From a checkpoint of a small transformer trained on Wikipedia: biases.
MLP neurons of a small language model. Each row is named by its layer, matrix (down: output weights) and neuron, and shows model dimensions 32-127. Each number is 128 + 24 x the weight over its row's rms, rounded and kept within 0 to 255.
A block is one neuron, or neurons of one layer that tend to fire together. After each block is what it responds to, as a language model described it from the Wikipedia text at the highest values.

L5.down1356 [165 186 130 110  96 112 151 126 168 173 114 129 182 165 147 146 125 152 163 116 132 135 115 104 113 114 103 141 102 170 191 108 150 107  99 135 126 167  60 110 116 109 122 148 140 128  89 160 124 145  85 164 117 118 117 115 130 154 117 115  69 104 158 130  83 102 128 111 143 105 125 138 117 148 105  84  95 121 147 134 122 117 144 161 178 163 117 140  22 136 108 116 109  92 171 135]
L5.down2333 [121 162 177  86 104  89 131  97 126 158 132 112 171 101 111 124 112 103 129 141 131 170 124  94 136 113 133 114 137 146 126 140 139 132 105 142 128 118 100 118 129 136 130 108 136 126 144 160 145 164 118 164 117 174 118  97 113 135 156 129 131 160  78  95 113 103 154 144 113 146 123 149 129 148 126 121 106 178 125 128 143 134 189  90 139  92 104 113 103 100 138  92  97 127 134 117]
L5.down2874 [ 88 131 116 117 141 120 151 149 118 149 137 120 120 103 177  85 184 133 123 175 146 120 124 118 165 121 154 121 148 159 144  64 127 154 103 124 139 124 120 140 133 115 142 131 147 128 144 126 167 110 127 135  87 142  75 155 125 141 129 138 113 140 127 157 133 124 133 142 128 111 127 115 111 132 133  89 117 180  89 121 106 143 127  93 109 119 149 142 121 103 130 104 122 112 133 136]
L5.down3067 [101  67 114 125 115 189 160 115 102 115 150 128 132  90 142 103 133 161 132 146 128 102 111 135 117 124 124 129 138 138 142  75 126 156 121 135 116 110 150 104 114  69 126 135 169 123 129 104  96 141 171 161  48 131 134 165  70 173 112 100 100 134  84 163 131 132 124 151 134 170 103  93 117 132 128 103 143 114  99 132  95 157 120  81 107 153 118 150 113 179  91 161 145  94 121 115]
Responds to: Organization name endings

L5.down575 [110 138 154 118  88  82 112 139 175 122 137 135 127 162 115  91  98 120 100 140 148 172 117 124 129 165 133  73 161 134 107  84 175 131 116 145 116 127 175  97  84 169 161 114 129 118 115 143  91 136 146 110 101 130 110 157 165 119 178 138 103  99 132  88  72 123 137 173  91 167 100 133 148 168 143 138 101 125 150 135 189  93 131 108 158 170 139 137 106 154  95  98 152 139 149 145]
L5.down795 [147 115 176 106  77  81 100 181 151 174 124  95 158 106 126 119 112 133 117  93 117 164 109 107 166 134 117 149 137 143 124 166 113 183 115 166 152 154 107 111 127 118 156  94 107 160 122 152 131 149 127 148 118  83 132 134 152  68 165 148 112 107 110 109 106 163 119 140 124 132 113 127 141 159 121 153 126 124 131 134 135 127 108 159 129 117 119 141  89 121  87 113 122 144 138 156]
L5.down2450 [152 132 116 109  89 122  89 143 155 127 176 136 141 119 100 100 100 132 128 117 142 128 150 112 141 142 111 146  99 127 120 140 157 125 123 123 184 117 143 156 137 174 184 119  93 119 132 157 147 184 135  88 128 117 179 159 187 104 153 121 102 111 112 138  64 145 148 163 133 132 163 158 113 115 156 160 111 148 140 129 157 125  93 145 121 146 134 149 130 152 157 101 121  88  98 128]
L5.down2827 [135 102 156 103  97  70 117 123 157 123 144  96 147 116 131 108 161 114 122 119 139 147  71 170 140 118 118 114 108 135 129 102 168 149 115 110 146 138 153 115 127 117 162 149  95 128 121 136 127 160 125  90 125 133 128 144 169 157 127 124  99 164 124 134 124 113  99 157 128 119 178 122 127 109 101 155 125 136 127  94 121 114 123 146 122 141 131 102 159 126 117 116 137 141 132 103]
Responds to: Person-role nouns

L2.down389 [124 159 125 121 108 137 120 126 135 157 134 116 161  98  97 142  97 107 141 135 161 118 179 146 121 158 140  94 112 141 153 119 123 144 125 165  92 126 102 138  50 129 134 132 116 123 164 149 147 120 141 170 160 131 149 156 158 106 134 118 140 151 116 115 118  95 135 100 118 187 115 178  87 111  82 116 133 120 167 100  68 109 125 134 131 148  95 118 124 125 129 126  65 170 145 171]
L2.down1632 [102 151 126  67 128 137 111 136 103 174 136 114 175 161  88 130  88 149 147 160 123 113 174 144 134 153  94 114 106 119 161 126  77 149  80 182 113 137 140 142 107 114 157 144  93 113 128 127 121  74 110 134 144 127 122 103 139 156 122 130 136 154 143 123 144 118 118 109 134 103 148 145  94 107 168 207 158 122 138  99 126 122 114 138 107 116  81 101 125 152 116 142 115 169 123 113]
Responds to: Pre-verb auxiliaries and adverbs

L11.down54 [107 121 136 140 163 115 212 140 115 115 153 107 162  99 153 129  88 127 116 110 115 121 124 160  91  91 144 158  94 117 129 125 133 144 100 161 142 129 161 110 139 131 110 151 145 117 139 143 121 172 125 172 100 133 155  89  76 103  82 122  87 162 136 132 159  98 164 153 103 136 103 123  94 141 131 129 135 123 121 121 110 149 150 147 145 107 180  78 164 163 134 122 132 149 160 178]
L11.down424 [149 117 129 148  86 110 146 156 124 112 154 141 141 124 121 122 147  99 158  90 156 150  87 127 112  89 144 148 155 118 116 146 103 151 171 140  84 129 147 137 178 125 114 167 182 112  90 129  95 108 139 128 120  96 125 132 151 103 156 128 128  77 136  82 132 161 131 147 135 150 149 115 131 110 150 114 141 133 141 128 133 112 118  96 149 108 112  82 119 129  70 130 124 139 175 136]
L11.down448 [ 72 129 100 159 127 122 116 148  86 124 163 118 165 114 116 135 137 108 134 146 166 110 161 148 129 110 145  90 151 134 122 136  85  93  96 149 122 146 130 136 117 107 116 156 105 117  95 117 157 117 131 172  63 125  96 156 165 135 127 158  98  96 106 108 124 152 170 113 125 134  72 181 130 155 134 171  97 133 143  98  98 117 100 117 139 138 101 155 122 160 137 160 157 119 148 151]
L11.down711 [114  97 131 114 119 131 148  97 100 102 159 108 129 105 127 144  99 106 119 110 159 111 101 138 128  86 150 119 115 129 145 107 114 144 120 160 122 166 116 116 126 110 154 123 160 122 141 104 169 160  96 155 123 166 125 142 178 105 132  98 164 124 137 152 136 110 113 145 146 108 133 131  92  95 115 135 133 145 111 110 106 122  90 113 136 199 118 134 134 119 138 102 114 100 113  74]
L11.down734 [181 114 100 141  85 118 157 114 131 129 123 170 136 189 144 120 162 126 112 120  87 124 132 137 182 118 132 115 163 121 125 131 123 119 112 147 119 182 146 128 149 159  88 149 193 124 109 208 150 133  88 127 103 132 150 163 108 172  84 111 116 121 147 131 164 149 129 174 108 146 152 182 122 124 155 167 104 138  98 107  59 147 100 136 162 104 140 112 162 132 156 130  82 176 152 125]
L11.down1783 [130 107 165 123 137 130 165  95  69 131 197 109 181 132 129 122 145 116 135 111 144 127 147 120 144 113 158 164 141 127 123  65 113 190 129 134 122  92 152 108 140 140 162 167 129 108 142 150 131 156 118 139 130 150  99 132 109 147 144 151  92 146  61 157  96 110 113 125 116 185  92  93 143 117 138 122 123 102 145 131 133 122 107 124 126 123 147 117  78 106 148 115 176 112  72 148]
L11.down2686 [121  81 114 141 120 163 178  95  74 152 142  84 181 155  73 159  91 103 147 136  97 154 158 110 133 117 137 126 147 113 113 128 122 112 126  97 151 158  92 122 115 123 152  78 144  86 125 136 111 100 141 157 106 125 135 204 136 123 117 143 159 105 100 133 140 138 133 124  97 158  99 174  80 129 111 149 111 166 137 110 145 159 137 105 126 146 123 185  80 144 132 129 122  80 112 115]
L11.down2788 [126  87 105 106  82 115 136 114 136 162 163  93 157 139 137  96 113 112 139 151 148 118 106 172 138 138 175 151 155 118 154 108 128 110 112 148 143 145 129  70 110 111 131 120 128 103 144 118 107 113 118 151 124 106 167 143 111 159 136 169 139 115 138 119 119 135 100 145 106 120 126 128 118 127 132 153 148 151 129 103 119  97  89  81 131 119 137 124 119 160  75 131 149 117 110 139]
Responds to: Before an upcoming adjective

L2.down51 [ 98 119 109 125 143 138 151 103 128 154 160 126 154 161 116 155 111 143  96 131 119 118  95 157 152 120 155 115 105 106 191 150 123 127  85 151 159 114 119 102 109 134 151 116 147 155 146 150 139 125 138 127 116 102 102 139  97 132 139 136 109 113 158  94 137 114 157 123 130 140 174  94 168 108 132 141 147 134 144 114 146 105  94  96 106 164  87 173 138 100 106 151 113 100  96 110]
L2.down1233 [133 132  81 104 140 148 140  80 144 128 114 101 165 136 126 139 166 129 121 159 125 117 158 129 154 141 121 148  96 135 143 125 170 116  78 136 143 154 110 134  76 119 162 116 117 176 141 102 177 151 136  91 123 115 142 149 120 123 110 140 147 138 141 107 143 137 134  99 130 149  87 118 146 112 134 147  93 116 131 108 118 128  77 125  96 135 126 107 146  99 101  81 104 129 109 104]
Responds to: Personal name endings

L5.down288 [183  80 162 104  88 103 125 122 133  95 146 161 108 133 129 159 109  99 132 140 135 123 114 124 163 126  61 139 130 150 135 101 184  88  97 132 173 100 128 133 127 171 133 130 140 144 156 122 112 171 169 121 102 107 129 120 113 103 131 165 111 102 141 153 123 116 119 134 128 137 161 129 138 122 123 132  90 115 112  94  85 117  98 154 123 145 151 128 120 118 131 126 129 142 115  89]
L5.down1236 [ 68 123 129 155 143 147 112 125 123 126 106 181 148 150  82 185 139 159 136 167 108 140 128 150 166 114  81 164 137 118 108 155 146 159 102  83 130 146 113 122 128 152 117 110 129 121 155 106 143  97 161 143 112 127 149 150 115 126 106 161 100 135  99  89 122 120 140 114 154 149 118 139  96 130 152 101 109  91 137  76 124 132 119 193  84 153 116 151 135 149 103 162 136 182 142  96]
L5.down1858 [133  85 103  82 130 182 181 116 160 101 129 118 101  79  86 131  98 148 119 114 136 116 132 147 154 119 119 110 116 141 161 134 141 115  71  97 153 149 118 145 142 111 108  95 146 124 123 100 138 105 132  71 101 149 129 177  55 130 136 146 132 126 133 151 135  89 151  89 128 152 102 141 129 127 114 129 149  78 115 101 131  88 116 105 120 133 127  98 110  78 144 121 122 112 113 178]
L5.down1903 [187 135 160 117 141 134 119  89 157 110 166 120 106 105 107 161  88  91 133 145  78 111 156 145 130 110 122 151 113 127 141 142 134 116  98  64 106 155 182 119 144 132 125 141 152 172 107 106 158 117 133 156 126 115 136 135 145 163 150 130 114 138 134 116 143 109 144  83 116 149 115 157 101 102  98 120 122 137 104 118 123 113 112 123 126 167 119 118 148 127 135 133 109 136 108 143]
Responds to: Comparative degree words

L11.down106 [105 150 121 160 133 134 126 151  92 117 150 138 124 132 138 109 113 148 137 146 130 122 158 133 159 163 158 111 121 140 154 179 124 137 129 155 171 123 108 115 122 126 127 122 127 116 107  97 104 125 114  85 120 187 116 159 124  98  99 109 120 133 118 166 157 135  99 132 116 107 109 185 120 126 123 106 139 152 178 125 114 141 115 160 141 119 124  98 143 133 124 149 145 123 147 126]
L11.down374 [129 151 152 133 169  97 192 107 117 127 132 153  93 122 153 135 100 107 108 142 105 106 121 174 136 113 109 121  71 158 170 108  81 114 183 133 140 113 144 120 100 147 153 115 149 143 110 122 101 160 161 139 110 113 135 120 146 145  98 169 129 124 167 144  73 106 145 160 161 103 148 122 127 154 108  57 108 109 138 129 155 150 156  78  78 153 163 128 136 142 167 159 155 101 116 169]
L11.down766 [114  87 112 162 139 133 126 108 152 111 114 159 151 136 121  99 175 128 103 153 148 130 144 152 166 129 120 132 161 105 111 112 107 168  97 129 141 136  62  98 107 119 152 109 122 115 104 144 144 134 146 128 157 165 126 166 122 144 126 137 116  82 161 110 128 148 116 148 100 157 135 135 132 142 121 157 127 133 153 154 140 102 146 117 113  92  73 152 128  96 150 136 130 128 117 133]
L11.down1186 [130  63 135  89 145  90 125 116 151 116 167 120 161 121 124 143 123 149 121 111  84 105 135 133 121 117 138 111 128 118 117 100 106 116 149 111 135 171 174  89  55 118 126 107 190  77 128 137 130 152 149 111 134 104 111 142 102 148 110  92  80 110  85 111 140 163 117 134 142  96 115 115 156  60 154 102 116 134 157 157 124 166 153  90 160 119 104 145  84 165 129 144 130 116 102 130]
L11.down1947 [143  92 131 157 163 157  86 104 145  94 132 141 132 160 125 123 107  98 115 104 123 159 139 158 150 122 138 120 162 124 163 136  85 137 137 137 155 137 106 149 116 128 100 164 100 110 114 116  96 137 126 170 115 166 119 114  70 160 131 174  86 106 139 145  78 110 138 158 108  78 151 119  90 120 185 106 184 163 130 108 145 132 124 112 114 144 158 117 108 154 105 121 125 138 155 123]
L11.down2715 [141 127 114 129 146 110  68 160 147 136 138 138 108 134 135  73 106 122 130  92 113 140 148 107 134 115 105 142 141  84 108 120 114  92  98 143 154 110  95 122 169 130 158  87 122  76 129 183 169 140 118 138 139 121 150 137 115 147  87 139 134  97 145 147 131  80 136 133 142  98 130 142 102 163 152  68 121  85 165 144 124 109  87 125 162  94 164 156 110 112 120 122 118 118  98 144]
L11.down2840 [131 152 122 127 106 120 149  84 143 173 126 136 154 158 136 133 110 127 112 131 118 158  84  63 182 152 133 157  77 148  80 103 131 117 112 150 130 103 150 126 132 132 152 131 151 134 126 162 108 110 144 143 102 133 103 145 109 166 129 128 101 115 140 134 150 133 105 137 124 129 147 188 117  94 154 169 135 138 119 141 138 133  88 159 137 108 132 114 137 135 119 121 109  97 122 122]
L11.down2980 [124 131 108 138 166 123 131  94 122 165 174 100 120 131  98 130 129 137 135 168 169  91 100 117 161 162 123 125 122 181 137 127  88 135 174 154 122 116 148 130 128 137 142  95 122  97 115 116 139 133 145 112 125 100 119 161 142 106  72 138 110 112 149 137 132 164  93 115  92 120 164 118 106 150 119 162 166 105 135 115 155 159 126 119 129 126 128 137 131 119 112 142 110 107 115 134]
Responds to: Markdown table separator dashes

L11.down718 [ 96 153  91 176 114 167 103 155  91 147 138 156 142 125 143 105 147 112 142 123 115 109 159 143  81 116 152 140  96 130 135  73 118 129 126 142 118 149 134 180 112 100 141 119 136 131  64 110  80 110 140 131 181 112 151 127 130 124 106 124 144 116  84 115 146 113 131  99  98 130 108 136 133 120 123 128 134 141 105 127 123 141 106 143  81 148 116  83 185 157 137 135 124 102  87 108]
L11.down964 [130 132 101 136 123  89 131  74 107 104 121 158 101 135  82 143 128 180 120 145 134 122 152 174 164 105 151  91 123 134 147 120 148 173 110 133 128 119 108 146 121 117 139 126 108 112 126 145 130 119 146 166 164 112 112 143 114 151 120 146 136 145  77  91 112  89 155 115 143 118 143 132 107 143 115 128  94 111 125 126 125 157 115 112 143 148 124 151 115 148 108 127 145 145 113 110]
L11.down1137 [129 144 109 116 136 126 124 143  96 134 149 149 164  89 136 142 125 134 123 130 118  99 156 120 146 117 183 122 128 120 166 126 111 108 115 125 138 166 157 141  83 104 161 163 136 132 116 115  98 157 133 141  84 117 123 128 116 103 107 133 101 114 113 104 103 113 110 142 114 115 114 137 119  91 132  85 139 109 103 128 148 149 150 134 158 122 131 111 107 137 112 105 166  95 118 132]
L11.down1506 [ 80 123 123 120 153 135 154 116 138 150 128 116 150 124 149 113 179 168 102 160 110 149 128 148 135 144 171 149  51 134 157 158 149 118 127 140 103 187 145 117  97 126 117 135 125 144 126 175 123 138 146 132 174 103 166 140 150  88 168  99  96 162 112 156 116 169 112 154 153 139 142 126 121  78 128 113 142 155 124 111 128 172 125 163 125 126 124 115 114 148 145 126 117 137 122 139]
L11.down2370 [ 77 131 105 147 136 126 149 132 144 125 160 115 136 158 144 123 126 127 113 142 177 133 124 117 104 116 149 137 135 170 120 107 144 140 135 119 108 131 131 157 110 122 123 188  97 146 117 166 120 159 154 139 133 131 122 129 146 149 115 113  98 122 116 123 151 128 155 113 127 149 126 108  85 130 133 136 133 173 154 113 136 135 141 131 118 146 184 137 152 154 141 108 168  55 126  93]
L11.down2653 [102 174 145 149 120 139 115 176  95 144 104 158 119 128 104 130 130 141 113 112 112 108 159 122 113 130 116 156 119 106  64 116 114 121  92 137 137 104 135 122 105 144 156 107 124 142 118 153 103 104 137 142 144 101 123 134 149  96  96 139 142 108  70 141  96 134 137 151  69 126 120 139  91 119 110 149 108 104  89  85 136 106 124 134 153 145 151 101 139 171 114 151 167  95  81 115]
L11.down2973 [127 145 102 136 124 123 128 131 123 102 134 158 161 143 120 107 143 129 127 140 122  98 125 124 123 128 175 153 142 125 152 117 136 108 168 118 136 100 162 102 139 194 124 108 135 134 180 143 120 139 127 169 140 118 128 134 150 137  96 127  95 122 149 153 137 210 187 141 100 107 119 119 112 123 121 124 115 150  68 110 126 126 132 143 100  67 106  85 101 115 113 147 158 110 122 163]
L11.down3061 [112 113 114 144 119  74 144 148 102 122 164 178 107 104 136 105 161  95 154 138 127 140  84 161 122 148 112 137 100 185 138 127 131 146 111 129 135 108 126 185 113 100 113 142 153  99 139 120 109 157 148 130 120 142 121 120 131  85 110 131 121 137  53 175 126 134 109 120 168 139 140 130 158  73 139 142 133 121 119 149 133 131 134  90 173 130 106 129 111 155 163 109 183  82 130 125]
Responds to: Source before reporting verb

L11.down856 [ 97  88  93 171 145 149 103 106 132 104 146  84 169 111 140 126 132 143 115 126 151 140 168 142 128 105 120  84 137 156 121 162 130 137 141  95  94 159 120 152 114  99 154 104 128 124 113 136 131 111 155 138 143 132 134 114 107 146 119 152 158 117 143 148 123 168 120 172 103 146 125 172 150 116 162 133 150 108 113 145 136 117 129 120 149 134 155  99 112 135 163 133 157 102 150 115]
L11.down1570 [128 103 157 113  83  92 139  72  96 156 117 126  99 108 148 118 123 133 113 138 139 135 127 100 153 123 120 145 115 136 124 130 125 124 120 109 147  85 113 134 165 134 130 119 113 165 117 159 100 118 124 116  85 102 166  94 160 146 114 154  87 153 141 133 174  88 129 175 134 110 146 112 141 115 172 150 117 133 135  94 149 115 200 146 164 118 104 125 124 122 132 120  79 109 164 135]
L11.down1632 [127 110 126 109 110 113 143 134 148 171  99 135 152  97 130 154 121 113 114 146 139 106  93 118 144 130 154 115 127 165 147 115  99 134 154 130 115 117 135 109 145 134 159 149 148 111 142 130 144 108 121 164 115  93 130  90  78 141 123 155 138 113 160  91 113 111 126 120 121 119 106 142  97 109  93 134 124 135 113 118  78 120 111 110 124  59 105 100 115 136 103 114 174 126 149 144]
L11.down1804 [ 84 134 121 136 173 153 141  89 136 129 122  94 127 126 123 110 145 157 100 104 134 112  58 140 154  74 105 139 117 131 118  87 128  88 127 182 134 107 100 108 128 122 131 126 123 156 118 116 111 106 158 151 150 113 138 107 117 137 138 146 147 163 157 147 108 120 179 105 146 163  76 177 129 138 104 121 144 124 108 123 147  98  80 104 147 147 122 161 131 140 123 150 167 132 145 117]
L11.down2412 [128 109 138 137  64 103 131 112 119 181 128 145 140 100 154 116 122 163 124 124 128 113 100 117 115  96 103 178 133 162  75 138 118 127 131 132 155 129 107 131 164 136 100 126 125 152 131 127 127  98 141 118 105 116 148 129 171 186 120 113 108 151 139 124 142 124 125 174 141 156 128 126 145 140 181 143 146 148 112 140 127 144 186 151 157 108 119  93 128 127 116  95 124 132 158 176]
L11.down2494 [184 134 120 150 143 114 169 133 167 102 131 138 126 117 119 173 110 124  97 157 138 152  79 127 114 119 134 162  93  73 129  88 107 113 130 116 132 134 148 117  91 135  99 117 136 135 117  94 152 105  98 118  84  95 107  90 184 220 148  95  92 115 143 110 138 147  92 162 108  95 156 158 123 179 129 127 109 114 135 154 150 127 110 116 152  71 152 102 117 100 155 136 145 149 129 104]
L11.down2978 [148 140 129 144 139 109 120 129 159 135  97  98 144 111 127 124 132 127 123  84 128 103 102 128 144 165 158 114  84 139 122 120 114 126 139 138 117 129 181 106 108 150 129 162 142 150 118 109 163 166 107 176 166 107 160  99  88 121 145  97 122  79 171 150 117  93 118 136 142 125 141 134 148 137 112 196 114 104 145 117 152  79 142 129 132  91 156 163 129  84  92 109 114 113  98 130]
L11.down3063 [109 120  94 149 143 108 129 117 101 135 129 129 164 128 120 123 131 127 102 117 151 137 115 119 152 100 159  89 102 116 101 113  94 144 114 147 122 144  95 153 154  86 161 119 113 129 163 143 135 112 127 112 135 165 150 143 120 158 121 159 161 134 116  91 120 112  92 117 153 152 172 114 126 104 136 134 130 101 129 101 112 161 106 146 120 118 106 135 162  88  93 130 131 104  98 159]
Responds to: Before a person's name

L2.down432 [125 126 145 130 149  66 164 131 130 142 100 160 101 100 124 127 121 116 140 152 100 116 119 130 141  92 114  76 106 111 166 120 142 127 148 167 199  80 113 115 176 138 128 134 130 110 173 123  88 120 108 171 102 125 135 128 178 100 136 143 126 181  98 113  88 150 115 133 122 140 129 130 142 117 132 113 101 159 136 136 110 151 134 110 161 167 141 160 128 130 106 122 145 141  97 157]
L2.down1985 [131 135 113 126  96 140 128 129 144 123 115 186 108  72 164 143 148 114 124 113 108  99 113  97 117 151 134 129 110 126 113 109 128 152 111  93  80  96  60 180 159 132 141 126 103 114 114 129 166 129 150 139 155 127 112 152 118 125 152 151 128 108 159 143  90  90 128  84 138 126 111 118 107 149 165 111 103 112 151 108  86  85 174 126 117 168  73  84 156 156 136 135 162 122  98 133]
Responds to: Table separator hyphens

L2.down1263 [133 103 148 147 161 114 132 145 156 149 132 130 140 134 114 118 106 131 105 103 140 116  82 136 118  94  97 158 132 138 152 130  94 145 134 123 141 150 118 131 161 132 152 133 130  92 114 128 153 116 171 116  83  97 130  95 161 149 167 106 122 169 135 128 127 139 148 129 163 134 130 100 134 114 116 170 145 148 179  91 133 142 105 100 105 147 152 139 105 121 139 150 110 117 128 123]
L2.down1523 [131  91 165 110 121  54 109 129 160 130 145 144 149 121 138 103  72 147 118 105 152 143 107 143 138 121 143 141 122 134 164 138 132 157 120 100 130 132 163 105 123 152 137 112 128 115 124 108 119 108 132 129  91 129 100 137 172 163 181 130  97 182 148 111  93 152 144 131 136 118 131  99 154 101 103 182 142 140 180 128 146 157  64 139 113 131 122 116 128 117  84 137  90 147 112 134]
Responds to: Person role or title nouns

L5.down338 [ 95 120 128 125 136 132 143 100  90 134 149 106 125  98 104 131 120 115 143 170 166 121 138 121 122 117 124 132 135 149 114 146 110 112  99 171  89 124 110 142 127 138 150 141 124 140 164 145 117 113 168 127 118 168 130 103 120 110 135 166 110 102 166  95 128 106 132 133 149  85 121  97 115 125 143 103 127 172 132 101 143 113 122 138 130 165 125 114 112 147 118 132 144 138 143 126]
L5.down1255 [137 143 132 108 127 123  98 106 105  93 146  81 131 130 120 143 156 121 126 113 124 112 120 117 110 131 121 100 174 171  57 127 113 102 114 153 145 126 124 134 101 109 156 116  91 160 143 130 122 123 135 107 147 101 130 187 158 124 154 142 111 118 142 154 156 134 154 162 161 109  81 139 114 112 107 107 165 144 112 111 131  92 140 146 110 131 137 118 138 160 148 132 108 147 152 126]
L5.down2328 [ 91  86 111 117 166 117 148 105 109 178  91 139 129 129 161  97 169 117 132 148 130 153 129 122 109 152 114 114 109 140 149 154 119 189  95 151 128 145 137 139 169 145 112 106 153 153  87  95 153 144 125 101 136 154 132  89 156 114 157  94 101 146 110  84 145  99 152 108 106 158 117 159 154 128 130 114 111 143 136 103 111 142 117 167 157 143 111 124 137 109 141 105 180 144  87 105]
L5.down2879 [140 144 136 142 104  95 131 113  82 140 119  89 134  99 138 128  94 163 155  86 167 132 153 159 151 117 112  91 139 117 134 143 116 145 141 108 124 114 113 122 151 114 137 150 107 127 164 139 136 148 168 146 119 212 150 164  98 146 134 153 131 113 107 162 121 128 133 130 149 136 144 138 119 114 118  98 140 113 126 125 164 159 110  87 138  93  91  87 109 114  92 122 114 112 140 102]
Responds to: Table separator dashes